MLP neurons of a small language model. Each row is named by its layer, matrix (up: input weights) and neuron, and shows model dimensions 0-255. Each number is 128 + 24 x the weight over its row's rms, rounded and kept within 0 to 255. Numbers have three digits each.
After each neuron's rows, "fires on" lists the tokens most often at its 100 highest values on Wikipedia text that the model never trained on.

L8.up713:092125157106125080141138103127138151098137111098085109179137099134100085181132142071118169098139147088151152105122157131150158124162138126109145157125134128152117129113092121126127143104123090118137156119118122131148122125107074112173145110137094134124100095106105134128145090154168112099144111142148146141128120126150117152163159149144131115156115113143067109106170164097108162098151160114164101145113102144134105112105102113104136181113151154126123143111165091168125162119148158093135126139102140104138140126112080084120124110120144123117144172135108135138137162126133114128112136120147130124134109133153099158118132116084104164117113111079131120112155095141103130134118146103144113092080133119124155122133142122107118133117102081129156110120123137165119141137154129
fires on: "ed", " moved", "ent", " at", "ated", "et"

L8.up1291:141106180155148124117113110135171149131140148105145125159178138118147169132136110119131145123134116099155126123146163074122113129122077106166136116151107104149146160130126098136082150116165148112090119114100118136153142107096127123133158142132119145122115160074122139112124145129142158100117156137133104161138086126090094131171095121146127149153114086128164126132130134062175165111119140103098109112136125140116117124104136107140151125100085150118172115106115131118109135136105147149121118121120096141108140139131101109149111129138123170107146111163133152152139107156132151125147114097148092115083181129118132120093076124088100127190134136133157089166097113124130103150085131128159156133174114092121126157172163113129118167110136120132137130145108105123154123083123147
fires on: "ic", " en", " qu", " En", " s", "u"

L3.up52:128091088120101136162125120107120170085163184111115126157114098106152171119139158137094132121132097126152112149142113129136122107126108166127121109127103115125144113151138153142130084143122151100145110117092128111149108120122128137090114131100145137130099120130123153131136094120093109094093108121124110135118109111135134134156147135130073140117141105120108121076138143182110138111129146131142108107114095147067077118133172141142142151114138176158141098098112137146182141181103123181128132148137119093130162166114080148073134118135135102128143114152094091096190158163125168101132146113134131139177141121108116133175116143096132153130083124145130111130123098118139103153146162154137091126119111137105108124096119131183098074147131124153118122180126126092114125104141147
fires on: " |", " ", ";", " 25", " 2"

L5.up292:129150157113138128145132106136132083139137173134131128108127131175131144136130090154079142168136117093143118123187126137137099133172117172091147135117169111135159173107139105102143104111089148123130117157155127160139107114083098096124171126089112152139119120125140145105175119100124066121126110134124153152113164130125111145144091144175089133155158147141095166163156128130117141134116145151113114101121115168094152181096097134124106132112151133128133081138126094137101151129146120111134101173099128160142129095082105100159164139126151133148091106128146180114139122103090092103111104123144144148107154134093098141081157092125139162177129105111128133117171130110128096151139081114126142126124108108126167151104142132113085143164129108165140148137100141144127108113131179
fires on: "os", "es", " is", "as", "res"

L3.up1836:143102133175153112150140149109107131131092125135090123113109089085129145134147149158143096114126123134147184138143126124130128147155113178136156125129099154132133126069074108162125126130144124117136154110093137162167131150165070102112147093143090171133122119122104089139111164129151152130108116110143163110068122123138147100151125128119123123114132147149118149141176124070129144131119134131098147094107155156134141107095097120128155121113147138148116109144122141071120143132125156115131165162151113162174177158133123151160155131115095129107171138174149126113128103171106165138106151126173154144085114171129149137147078124089142125114086146123131114148115108116133135090178130160117092093144153093122145110171158128134108100150150149104092165106125125108097130057106108
fires on: "it", " between", "il", "alth", "id", " high"

L5.up117:094129156109146127159119151151160147162145093132103105114154130118150153106157120132069143103160122160156119111153090108145111160078107139124123160154121144137092126124134114159107158108143038107131089170110132138161131111121106108167099131110086104185099124140134175131166138101097129093108117154110123191093091146121145115133169168107093107134135098134141141099143167122095104049139127153101075119125096130113168126164108109100140159081147175117129124087119119117124143135123127143093102140138131117120147119118102138132141116153140133151116145126148125090128123109119174135160100142113104136187120127109112150152176119151102146136123111147102161117131113111117124143178146104112113139089083157158167107066136157153144135134126128154166110127085137129116117128110100
fires on: "or", " profess", "er", " player", "ant", "et"

L3.up1404:067153143139118125121103147132142175154119144166132138142082126126121164139149109085107125151116131141144147127118106153135124108115125148101134149105136145120122110125132074120128084094103136130117130102151142132156148102109120164168123128104119119116150141107098155163129137143126144157081151112077117123099067151121163156170135160131125134156113089104155124151176101150153140141127056149102127102126143116105120110116124141083155122136133097120126166120155114106104110107164141131109151065121140123158115108104156112150108194084113153153144125170100113104154119096158182094064097135154134117130111170159118163158150126094108128102069126128112153142156094131142130129187149136141116124087163138115136151129107131118079121136140105128134164136132169138111082117087130
fires on: "op", "ated", "if", "all", "ot"

L3.up890:150081119136141103125154128094111147156120144133138121142146117114113135124108097136115107140112171124181107147130158106151124133119086127154105112113148158118156129102149132091165150123170107086125137100132112156138123126112113131110136113093127114125098117098129113101106113164145148124136211169121096170145129131111170128121155140077154134142111141125169112139126096126157121136099102127110130126112106118137124118133104135140097144156164122138109101125150130173160148145048131118132115164109118151070133156129141120129114088106139118115148136130114097101142156122159125103121164147105060120121164101134098169158143144115114127111127068106121177112156125139169103170145152106149184142131115129123101137158135137132100092169190114144157161093142129102120123070110140
fires on: " |", ")"

L5.up347:112123130108134096127148166129115111126143129104125144129114144120118101129101089147101115096104127121100129145132145079084124131112105091162094083170101140164104151099131139134146107118111121110098132140115159115136135105113175134096162129133152107097159158103138114114122121159160134151154125103154126128114114111160098102126141157111099147070158114129094127126091099116147117116168128138157049142166178129114109157129151101141163143133132129102141142073107141110164098143124148129135127124091131092173151144140131125100099129133109163138099162123114107091146111167138141107119141162129144129113125120159103142121149174075114152152107153119130104137106091137123161136140118141172101118169106126113114157117122181151113120128089141130136149144115135087131077148125136
fires on: "k", "h", "th", "et", "ch", "d"

L3.up60:130122101161118146176139170131159160143155110076090157168170170136108145113115130150108058133094111145121120096120163158111130153084102149154091170129078130128170147105154133153127168089189157083092084118130135111136116140128128156093101182130154146102087115121141105116123121129105139160120149111146106136116162126124122125137137145094127126154104102151121152139144121183111127125112108129141136166121101108142105130103120147125109129116164111190167119112130091125156123159119167132110125135120158107119118198170128126130116111125123144165166138123105118103167132121088132104107123158114081152136091076117126114149132115109122129122054116137130106092199131090121113086151120141139123103113137103131109112113110115125143149168141152141097148068119141142114131125149160
fires on: " |", " ", " 0", "\n", ";"

L5.up302:170132138219116131150133095098106130151117095169128132123122084128099109103129107132126159170133074109138136130111188134129119126157138182116153150105156118147146145120144156104192105164112104150108108115132138127115116131081124140120156132129118131161153137121128119081101097112143126142107163156134102089174154131124094103127146099145121058084074136112142111157119180104165150109141169140100138156102110129158126172156109138112086171099075147154130135133115102149135144128101126141134136139162105135141157154122105128169145078126112128129113064094149132125125131140108091148135100108115114147107169146085139116140153136121141124112132103129119123105120057147111143092135131162121096117107179129152114146123125126136137120124150135135124133117104107164143129130128205
fires on: "re", "ut", "ict", "ic", "ip", "ro"

L3.up567:121122125132085148098179143103167115127129119137101168108122111100136145123106142142109135107140142142088082106158106112149132104143146128125158155093109098102108152111122130133135103139161127156141098159110135107139122131150090106158121130148133126145151100121117181124133166147141124117115151139180096091144117104093136125138137114172122174143144137155102148140147145134138137167160145116124176152124128110150146160115148106130145105135128117141132124150148162106137116130116095165117089088134135153131123071143132123083089157119167147117102085145097102119134131178162124145137113116139090118160121132154092131104095097174096097120138183138108139099152141101171118120102131135088149188136193131161130144116108107114102119116139110149131161058141155124120128077146154
fires on: "al", "ir", "il", "ur", "el", "le"

L5.up1306:153153134108133117145158149119113137129188124117125086104146088096104165145125138130111166084093107100122161065134125121128107136120107125133101143126131143137155139134136152154178150119120089127138139172154103084130078136122157134098139114183161138105086118125117119135095140098130096120118139114139124133179114144074082133163111136109120120108111150142169130091159127157144109155115091086141137167104093147169121137110134104103187109135111142114090121120109152157178121087129104103113091163134168166131169123136117128143117128101172159148136121129130099151100128077148076129125098122118113139134115105142146146164127128144102097153096123121166111119154131125123113134136125163141132076117104121142120117135159136172143122134105097088077123105108122125122137128125120
fires on: "5", "ec", "un", "4", "se", "2"

L8.up869:072104131105078120110172107159123126150161089113113174130075116085109095162113129116158113165107076130147132166161137150121132122115166126140130110117145154156170119113127140108097189127106138142102167123133130104112124155137113140157189184140140111146165110145113122155142106143119150123125162101110072137144075074094156080155092147155095153140129126126150113063094106145154085178166143142133117118137106128152115137119127095123135138163156127091089114105123064137123122120121132127106133103130184170133120153108149147143076128142122157149094134138102118118135146139137138167125129115133094111124142138143140126189136118125130134103110136126155139116106138128104118161145103104103100141124112115127127135054126133123123157103117071147132107142119125130090187137117084
fires on: " R", " Total"

L8.up1338:111135160141138151137132142135134160105133169123105183150129124114157138134171088150119147111137104129132084126124155114102153178129143123124147105158126136133153120144130086120101135107126148091141154140134139122101138116101090110083109124127112118138134082146125094139107158138057129136153123137088102136117101150143149129172182117112129125165133058157114141104183150131165115130103139079168125113110128087111116137165123075095098126124127129095147158088084131139132130105118128112088115108123130151181158121162126162128077163115112141121146139109157132128082112105148133130103174137109124127171153175092118094131135129129121122097143108147083142197151159110084109127116133136124115153127132126146126121121104118079114172182142131092112104124141138138140111113125175
fires on: " |", " Mad", "ar", "ad", "ant", " Mar"

L3.up862:112116146140126145161124152159074087134104128119098126087130110105099109067153141147139150122087128145158172125155148131108092179093171096117111141101126151130181153150088123117108125096102165177121138143176140161164116159167160111147131139125147130112122135115088129110104139104154126131150082140129157150127122093086155122150122138124140135170135120116113093120122122119135113173148151122141190157142115128121140120149133112121104106100129119103105106161153164146142159140117086151109138149117159151091120142104135125132152115134158114140142091142125123113097094110146126147149117130130120138099120141158155059141131070145146101099111123103121099165124156093099094132141138176133138128157102104137120140116147085131120128164106105118166136124120127130097172182158179
fires on: "on", "in", "en", " gen", " Con", " son"

L5.up921:116109128122131068113146077140131113168124134132111130123145133074148088111146120128172125149111079129139163135139162089148108078156139134141068116123166134158126115113162105093129148150166146082130115130144130113126133165150155079127127162074130106161157121145098144146109104145155126118173147159137105150137151126107124128112139132086117116086138123097143136129138112145096113176137143118088168084126121134149167132113125122118096121159131160121130157090136137132185143078130096141137090150116131128140146133118191133088132188126126161116148169150074116114131172160153142094134123151113153136128125111162118137133156112092146156088104135135129112117118128090134155101161109103170110111127088156149163108145140128089118133096105114120097129098132141170091157116133145
fires on: " just", "n", " which", "ow", " R"

L5.up801:117114134120120146108143085125130123125123148183171126124130145133115093125093154152122140138105148109151154138138150097143111139128132106106091108148135155141164098122063139174103095128107105119068119137126124155139159159100134114170139175120144118105106146156134088118139113143119083168150110135131127143095116092139098120085141108118096123115132143091114102145154078160129136194105149123158149098140145139139120158127103149135059160124154133129115160165084133134149120152140145107174083108146084147119113133114094121162143091100143117117111133149161126109089083130136081112135157138127137113109079112149143115174151081185141109152168145173148102112129128127094129116141134173115118119160106092090084163103094128114122127146126128160128117140113149108101116120109129
fires on: "at", "an", "et", "en", "on", "my"

L3.up972:159103110130168111114129102145098170152092137168144119118133152089120145143152172122111107149122116073109068112126095107166120105113152118116149103096121093148153097102143121147085077121148127130086093129113174166123120112141082159119135184168139121128102150137166112126151104161144131165124137182143131127129124120120115131120088094149116141130116149148122113119156141097108130156137099141146129146158122139141114129106119126114143167093120138122133109161115143126160130130112118111158125146128149079145112146124090135067103151097132132139099172134120149090144138125121157132112103104147139106129142120159112107154100112193148045127097111147183142113119145128126113100141142072157130138116138102143163111105122111180086108149093100098125131123111158125097141108128079
fires on: "0", "h", "1", "2", "and", "ie"

L3.up787:143105087128154062131139151103107151108105140128080113163121126127122140135167086130127094132054165166159072116130110131143136148123123105129079114130115116151140116120169144070119124109114105079085130073143091137154098145135145148094088143117157143147093123123146106134114107165121117071099121144117142148093140151136124147085177110131111170129125132151171123094181181133100121118127108137131094138129119158167107148171150140158108131110137135162138115107142105135143139150116151127103148135159145141111118129116093153102136094130128126108152119167121096114139135159127095100121118103143116143156144123051096121155141126127147092116126148152172129116137109093130145172158165162134131138128098114184160124102124128179138088133121156140115121184132150095128101151139132
fires on: " |", ")", ";", " 6", " 5", "ar"

L3.up1871:110128111110131142146158116123171157125183119151146121123106141077075135117103137165078140170168180118128124148107074124152122129107119087137119100121136157116122116159150152083129105186105122156161161189129109101159118101114132095119149121127066141105119125107175110135155121115120160108127134145127151092118095160132129117132127126113071123154133128118102144111167153119132099143161086167126079125086150115127111168135119147130175086118110150107099147120164117150091102158114123134103094118109119144092132124104130108113129055139150142138126167075166117119163116143136105109099142126124140101113083141129105119096098141138147104172150110155110121115131113152137108118137177129138145123192085136146129132126140124130091120133106140150122113085109122129159107125153122
fires on: " e", " le"

L8.up155:097117106115130129125100130155100120140137112125117113101121156153119140126147109102143149135146144117131126133147133125108149133132182162132158135117185123167120120113112112129139121183116161101119131127192090115180110136089129103122121089098060135112130146167144140123119118178130105128139091131171166167142145151117113185143153177103113133163184150130160165102101118139092097141133125120142127120112107132117180127115080125104140097108100119109115125130109117143112124153123156117111134115112106138147127122113100100138128161126103106124103121098164135107097176124139132118139152061130113131130120104148143135107158154153145112136131128160118095156150149101152131114109161106107107128133167105143126137175180092129091094141129113149127126092147166176126150126174149
fires on: " was", " is", "fer"

L3.up1221:092104164098102130137125137124126091130122121156079133097142112117128105154086140119141106122137149135144124165096120113130113102152140107129170168129115159152132117145169147115127085172090154154136111098127130113097134126085091128165155133150152130129127107116139131147128108172090101131154133201120108096116177084090139129088083128133137159154096130140095125155158168094122164111136147089110132141143105122137163125061133107137151107097157127120152106117152167103119106130088131171109154128064156121114131118102149112084136132162144128125105163168111111098157146128142117112153135068151144170126094175121125129129150169110109146175124147120127131104093107146113143155101097116110081131125151147145125174144144067116150091109167129144151126101136131136147116144090122
fires on: ".", "el", "/", "al", "io", "le"

L8.up1020:111132171101137149162140150104147170141142148119155116130114131143148129188157065109099102155158133147143112143088118098086079137171128087142125104131072100123129089136125136122177144133110130113128152126100133135136120115142123126159176099142141141094164107140134132150086131147150093131109116133111095147114151101113110097151162132179133113111160127091128127111140128147100140140086122143140074097187137141118109122180157092164140097121139106117119126120089150153147106143155111114149129130108123159157123080125122130166119145113127143111148119158143081118174077117150139101131161114153125120126108099153115120139154123119118097107114130144126117081087120133087173138144150121123141122152150142165116127112153129079093153168134124093108153098109094162108075143123128
fires on: "h", "ent", "if", "oh", "th", "ath"

L3.up756:139138117140110135132135091139141111135141136106086115123138132120127117107151142136140184123111139127097131120137101121143120156127122132139127101116142114138112127108153133121096129118109132149097109109120137137147085114095136064121142122124119125123126137057196143153158103108137130082133143137153105090176103140142130133102126138135123130115123080153106105125122124123133141140164119176144102123068139092155106148136134155151121129124109212153091086074052124145118087120161132102177117119163103148131132148119076147112113094130177157095087145130088142148104150106119113153107192113113079143136156147163149167119149150147127138174147061122134122127123132133152079128151093161134156130153121097135111169117111126122133153112140117147164137120131114132081148146135129
fires on: " e", "ason", " ele", " success", " compet"

L3.up815:162160142125093104149096131119148119139147135117097121138158150131107107081112117086126153141156162139122154103137164113101164186112121153142121144136132090127153116111138123089138191108089140084173124118085124093109098120152139129136126143091099138143168148135144095104110137094129097096132121136175147139148139145150139069183153114139144123105150173082148167132143143114121129146109125173123116124134122138122140147126134147168105127153156154149157134087112155145134131158146107152116112095085154134139126130130121142107136126116166132091123144120108123139100129115124126145109093104171100145123115149109151158111168080140138114157153108162132144144085150089143152151148151118122106144143137105160146087144159159134120110156155110108147164109107113138125137111074127
fires on: " of", "m", "urch", "b", "l"

L5.up723:192126160134110145086155129126135122135128113111118120118093138133172165134095111144158125124127146089089151089145160104109097156138175136139127140133125171126153143072137120183115150127121118116121144101136122120110130132117089117114134112108117132123125128128134123122152163078151116138124139180106097137117161134131163129140110122117110155133105169132127119132165161071116145121152129132161128128120109167094082120106119126098131150117134145150114117109071113104090125126098105109131163166110108091129151162122152128114133161117095174114117121116082175160108161148121111109149171095151142113079095191142126105152113120127100162132120189165071117106105090119102207128168114122167092116164150107148147106145117153118124124131142126142100139137161130074076135113137110
fires on: "it", "il", "f", "im", "fer", "g"

L8.up705:122120120086125119176134117092174160122151154117196168122119129136110125134154130108100169107128135179160130126126150134107146130148151179140123132134099138139138139141102101153094143138118083123119128164135095147175090172109146115129133105110123123123132177144156160081107164123136117106126126140163098089131123054109092093130135124149124130152146142133158132102135122126123139071148100126158144126126151092094150131102135126143120174158091109107147101133097123114097142103112149161116090139105063076139147106107130186103128118124159157084115144156128118173153137161163146154110151148133131127109170164120115135146141090121143094170190136145120136062119144154129118160111128117166127116109105113134146101092119126159132122139124145143125087140144144153112142164097109
fires on: "er", " by", "-", " of", "ic", "ist"

L8.up233:146107115103141152121144160133104138133137123117137084121185124174126100104105146102130138130141141102081127112152114097138135130094151150111128142145107118115144151117161128158148171144120102133084073116123155137129152124091134138086109124146157132104145139164144111134110142116131161121130122147115095120136157148115088076151119113148130145147096097123136152129156124102112139149159139142113150095107104175113150142086162092097158104103135167142190141141147151150137125095134111113128132121149161119132143153126120040123132152088196166101156156150156116143118135171107122149126132124146117111141124086099116135139123168090107109101095119159119143149120135109142146095134127099136129055105151147170141163100070137131115130110113083086130130108165143144093147106133124
fires on: "5", "2", "4", "3", " and", "0"

L8.up1418:138117134093149069159113165118149164162107098113124158123140120127119122132127126159119147071150099158186116119157090083150168140130150155134103107111144126116125124122089116108143146117097126102140144143169138101137130169091101143179114179086117136121167164147143164059120161105139130111115089122142144122139134110117127125114143153155083105124105125099088148140167126093147155087123110153139140147138090160098151144120117124104148128131143117127144132119117093160108169140103136120117138165104164114162136127135118145162149132088159108101140167129123153129096156105106143147109137113116144139100112095103129136128153082119080133139110155113132118140149114128077125157130138185143137154111143151124181124113093126136114113120175133121174094089090134129143142149158161
fires on: " to", " of", "er", " for", "et", " at"

L5.up904:112163076137142179098164108149099148168139141175162126131128158144136102168120100102125088104133082158138132167126146121131103134127111150124156146135093127133137129140122121139168138109122137097105125113179116139126130063100119104134126121117096174099176155156125155118112127108082146190096157154101079147132101087135145163149101155120170109157155124109139088129110166106129113167129063143097079155140123192131145108097152116119157119136116173106151118139120119113145121076129129125160119124122176084139129138108115133135130146122119103123084093136112134120137116128136152078130145138071120120100113131184126122110095125091066113104102137116153136139109169116137131081089151143130113136118112161112119133111200114159093139112143094170147136128151138139133135140114163
fires on: "om", "u", "if", "ot", "eb", "erm"

L8.up696:111121146102128129132104151108171145096147144126165152169133091121173128138146159118157118114132125096161131133122097115121123132143093097135091130104149160125137113148141167151204113169141135105080083113153136167158142129157132106183118078147092082143102107123117113168089136094143171102160130102136119144113131127147134133122155126167109136111132068095147139129101130154110136136096143094157100093128131087138152123095093133152076133138107138104163083134145122122137121123150125132138128119080155161125117098109087133102132165135109117100132145144167117158145147165154154149113110098114152140163112145124136119149105125140166146136161130134143106140108142135143149110158152121143142146112131149110122125130110122142112094142139122123132099074095143161112152120122107
fires on: "ad", " Al", "al", "at", " Ab", "id"

L5.up173:157128142120127142132111158091112136133146096142096137103142127111149144106169141129083099159124107162135130140102140152130147121135145144097165162133177129124148119118109124150099120146122106128121163135114122122151123104076105132170152100117116158110156195111164095134160187163143090093127123115115091107154103159137163146131096127116165112117152118129155096087138104145120133142121108130110182156139118105149148106118140136158133152112128176123143096100139161065181126151129144117096184115134103114064129128112130079110139133145146115153135129106067095132124090118106088141105162148161118086118163097139177156148110050126165100116141156111117187160150134129121119077170115147133171140157126132118120149149139112087109105125109107129096145101103121171143095124133110
fires on: " following", "xt", "in", "en", " same", " last"

L5.up229:157163111120103120128094119148163161135137116114097137151129095124098124102121130116128095105117098126148140134102142151144184144113129108115127134166186164129115105132146157159146140124136109118144130143153112126123099111139112097077127127097109117112096123113128131103115091115114160126111161092087152137125121164133118121129160117135121136139095140137137117158144122151113132140137136115120064130151153115098114148169118124155111122129142154143136149091137086146097126125105143147135147140109114144110141124147123103136077106158168096097127170110121126168099135135049165078096121134115109107132169153095151108161165140129117110154138127096098145127178134105109141140102140141137134123098092154147117133106119159133136121151169092091178094143117133126145131174130167
fires on: "ar", "port", "ound", "ant", "od", "velop"

L5.up504:091122112156141102141121131152126137133132118114117118144128096110140118117082123134173149146140163146116109132112142103120125121103108130153108116077150145116148120108112136134110097168160105125142181120138152135140128136149168147130160117090138133133117110119133109096092142103139143139171180088136143180166143075134126113108085133150171153172098155129134182150147119119141153160133139102158148168098142112123142110163123134121124143158148120130147142154137138155143067117113096160093119125115115098147104166147135087118106144141150139101134113150125108150125125116135141185129078100106172106137153145163153123063113134124126115171134080108095102112140110137105128149141159160106116149097150109102108048124114118103119133117143093117093154137116103173090152145145169
fires on: " E", "r", " I", "or", " or"

L5.up1804:076142170127131112111158098138121157138170149137150150142139166137129140127150117143158106109101145183157116123118141122150074145181139131118127112134151094150106099101092130114139133126143133131166100108124151144071109123107141197133147107124102137110132148127111109058113164151118137157113142116142119099137125141062113122150098174134140109184120142144146189141157133123158089081152137134176076130109126105125129169097113145127167128129120106139146111161120132101122138123164163123132132136109173144106115118124115152122163121104097130131123118135124150154155081115121130115116182120169110156146073107126134164132150093129175084151131127108134114106146163139162139108117150099137107118067143066112096153125127142134173142105138098116115106097143081126113100155114137
fires on: " h", " H", "ish", "h"

L3.up220:130167123138173133134063108144132196153136115134126110104158156206114115140147164092162125122138113087172113094119094101133136103141147137115130151088101146164122129114115104106103116121123120101077119115090104105187088132142149146171110133165101169129147107135158103097128133106116137113153124134112146121103126119129100125126078159127136124118071132094121125149106135200134144143107107121109102121072161126144120102114125126142136138168147101089163106094128146112144144140121129156095131122115147152113077142127122138160135134164104124124181094137090172102104141106128130103103124113131135144134168135151128103167090135142156150188105161137170167138113089142131150116126162077145114092127161155144119195142146165102120108145118078141139133104114169120116135136114178
fires on: "ot", "ess", "it", "ary", "ov", "eb"

L3.up955:108148152121120111122110122130112121152144125132125087143148077099148142125126125155129138120090142108172150151120125128089131094116120107180100143115118134156133130113116107138128116132157180121149099077126147185144104134112109105169108120166109150102135126135155118120174068129125141088168138119152106108128155110135087133139126130098119150164165104114156161136145106144101130132120177141102128110168111116092139120104152078150098155152162170132138112119175149113137102119117124105195134104136120160135122112155088142099180107149107152123164096148135135135126120176159151103138126149111093112134144146124110133144136074169081127113114142150100154142134155138101118104151131158126070139134141098117132109110095156116120165104148179072147080119094105109096113144130088
fires on: "al", "ust", "ad", "on", "ure", "ment"

L8.up724:127137114177079146113109155132117129101128152101152136132074187079122162140111119135091135140120109157142137128138102162110088151102129157129077128120124108125150132125101139121133110088161176107075103086136157139162048153122166140105120149091148114104111142128147105138134119132147168170163106124109114136136146120121107136129129122126152108124098157130071128150147098121131111151094129114123092110106125115175131095119157121144175150123130108102122135169161149128141121104157118165156125111132130085112140130069108109150132149110087149171158163157126155161128139127148144130130171151135143156110096116143101174138166148098169135133163139116127120109149116136102160120105103113112092128104173141097134121119123151135148104138146117065096125153134102119113134155108123
fires on: "h", " |", " t", " H", "s.", " Sc"

L8.up52:097114138104080104138133117186122170139149114133093156088140119111147114158120155138121148127096098115155161116157156098163145130100140147146134112138185147127159131139154130162112126140132132151122086139124148162096133121151137146124192121094107122113134095152115150115096123122194109137101111111153111168194136086139151117150123111096155116113103115096122132106108135108139114142114178120111166092131092103103096144137087097137146165143178143149122099126142077147122125146070088100139164157138142137107126141095152157148096105146125128135143132113121090146126151116159112151126108152113118113144134110103120143113102167104164123101066104138155120084114112161141132153138111115157118131168123128109146113107102142104106118167103058116115131081134164164106170140138124
fires on: " p", " R", " is", " r", " cont"

L8.up1092:137144105124149141106117133106098110141101139106111138076141123137129143112068101123143173187110120138138169133109150070117108112147104140116156120137148147110140143118137151172160118133119173124136136100134167137088106177162160138118164100102158141153096141135130170177108128114062136101153118128109155164117131138155122116132120116150138124126103132101142149099132110098141131144144139117151068154129151128133134154144112089105135129118090125125156172099148127139138081124122135164100117126111161177118130131135154163154124171142129132144057164141117105122085131156108138090117115128105167164134136141128154113129121128164113134126153142120106091181124133103131112148112132129114126153138093131111101091138113117144112143129141139110132111132125088135118139149126058
fires on: " I", "I", " E", " cl", " ed"

L5.up110:069148172149124098174139109156156101094128111095129167108216145093105103121124092133129129163142136142091119124124097120112087148140148169098133092091153113178131120104119135119141133089139118112137100137134118137106138108129124113176099122156138150118162099150114131128150156129185127136080133114099139132116125142167146118171163147137103127112109161105139146113095116164148181090145169106097152103107095105145135145115156140129144140142125146128128154177148133146120118158139126102126139160112096118120125108103129076110136165105143138089161155114120151101173113166111148135128109145084139155161111143093101155108139119169092115106085140129142125155104126119124106098122114064103117083135121112178145124115154147161131092093112144105094145123124142100094121132118111
fires on: " of", " both", "s", "ed", "es", "ing"

L8.up1331:124091143108133146136098082104110142156174141141107125141138134147109103126087133143125102126108074163151136141104108136132117176138158119141149140108130129129146118121123110114143097179110133144098131144072135165153142142111118124174123111143133157135129121109132141085133100160141116125082129122127117109135078149097088103142111085144087133109148132119139149153139130167129114102151155079117102106116121115180115173136152155139151132158111147152097123134129120151123155096096138120111080171137197114131110103143189123149113116162111100109113119135103109140100133140091143125119167100102171094113106134133117134143086139117117166120159128094098147136134154129125153122149150155126098071183133124170103151120093111143148109142111122133101072119079187165122111151090126
fires on: "ist", "et", "an", " |", "pt", "el"

L3.up1754:096101113111134165110151100141114129112106133171136154092090144111078144130136146126112135137114101153179123144129195162083130077166130144135128125144139150137137122116158113135173136115138189189188130131113141117128110148145104111124115096114143180115127134132079139124119112135112133096132128180100157150141109103148153142124124171163162105151138141130150090143103136128144152125108191091123109142141115141118180141143133110133153087151132128140164126127128127149146122174119123105100108132122151107157105138117107091135080095117144158140132143136080084121142130109120121121078091127153143133168118139118136093194102078129088144140133123099096134123118111093121131101133110133113102123166126131120160127127106110182096121095106156106127119153124142133094158091122110
fires on: "U", " En", " Pro", " -", " United", " of"

L3.up1015:137140113126126096093112160124182135086147109116108162154107124128144124165084101101132173169121128149091138121130096135158103122124112131162148115095151107183161122138103120110144159168161158147103124092107119085101165118110113131119167129126096086090181132184106158122149166125101080118144100121114123127133118122147159126139147148093116173086084159120124133123117096144147093144176157093104089115161096144148134158098120126179155135107141116121116127193175110132122114106109161131080149084104138160138116125137110135103121127129129086114083133121146116132164149099142139165075142147107122141114140150120130129132074113133132121115106138094135117153120141174132069106133121070113099112110107102153118106157171180134158120137096126184141136100115140125121131139136157
fires on: "ing", "iving", "ion", "ation", "ed", "ations"

L3.up1097:150136098090146112150140132133094154117141117128126135117129134091142144121117112124088112123094130089124078124131124130136123138151098154073134147084182117116164164127113115157098108130149145162139136129140126159090132120095113099146139137129152145155136128120117207121119095152108130159110156138105093111117160128128124126121133088108151089100144134110128114151096134078110162167129129176084105125111165155137138122130101095121112126126112143108150108108111112159148104191158120138128097112114137141107165143140157136141109109133106144124095129116102101158150075147118131169127170121156105129137131167120108143100126114165181100138119101114140104148150131162118144132127162125142113154074170145114097127121175124169124129126130125197134141103178132128091139128118179
fires on: "ol", "ort", "re", "ro", "er"

L3.up1504:137155114105104128139123137125107099162117133122142094146165107124122112156116158105147085151096111098157134147125145124134110125122130152076128154156148088104126164169125141136124113131172129158130157138134136149120078134133107090108161160155159123124114081132150099133080065132135133120131136144131101121107085173125116128108112160162118101144143118181071122103158150085129147161126123122122143131144086163144101092143110106107101131127133135182124140147084145120137139100171096134153113139134133120107134099130135153145152116120163130123110168123156140129105129129117189104141133139138114116122167122187108131152131108163119140112131119161106140130089117134133088132120135180133141165147121100132094167151114152134151089112136165104135139158150078099157136078122113
fires on: "ul", "oc", "ac", "ic", "ar", "en"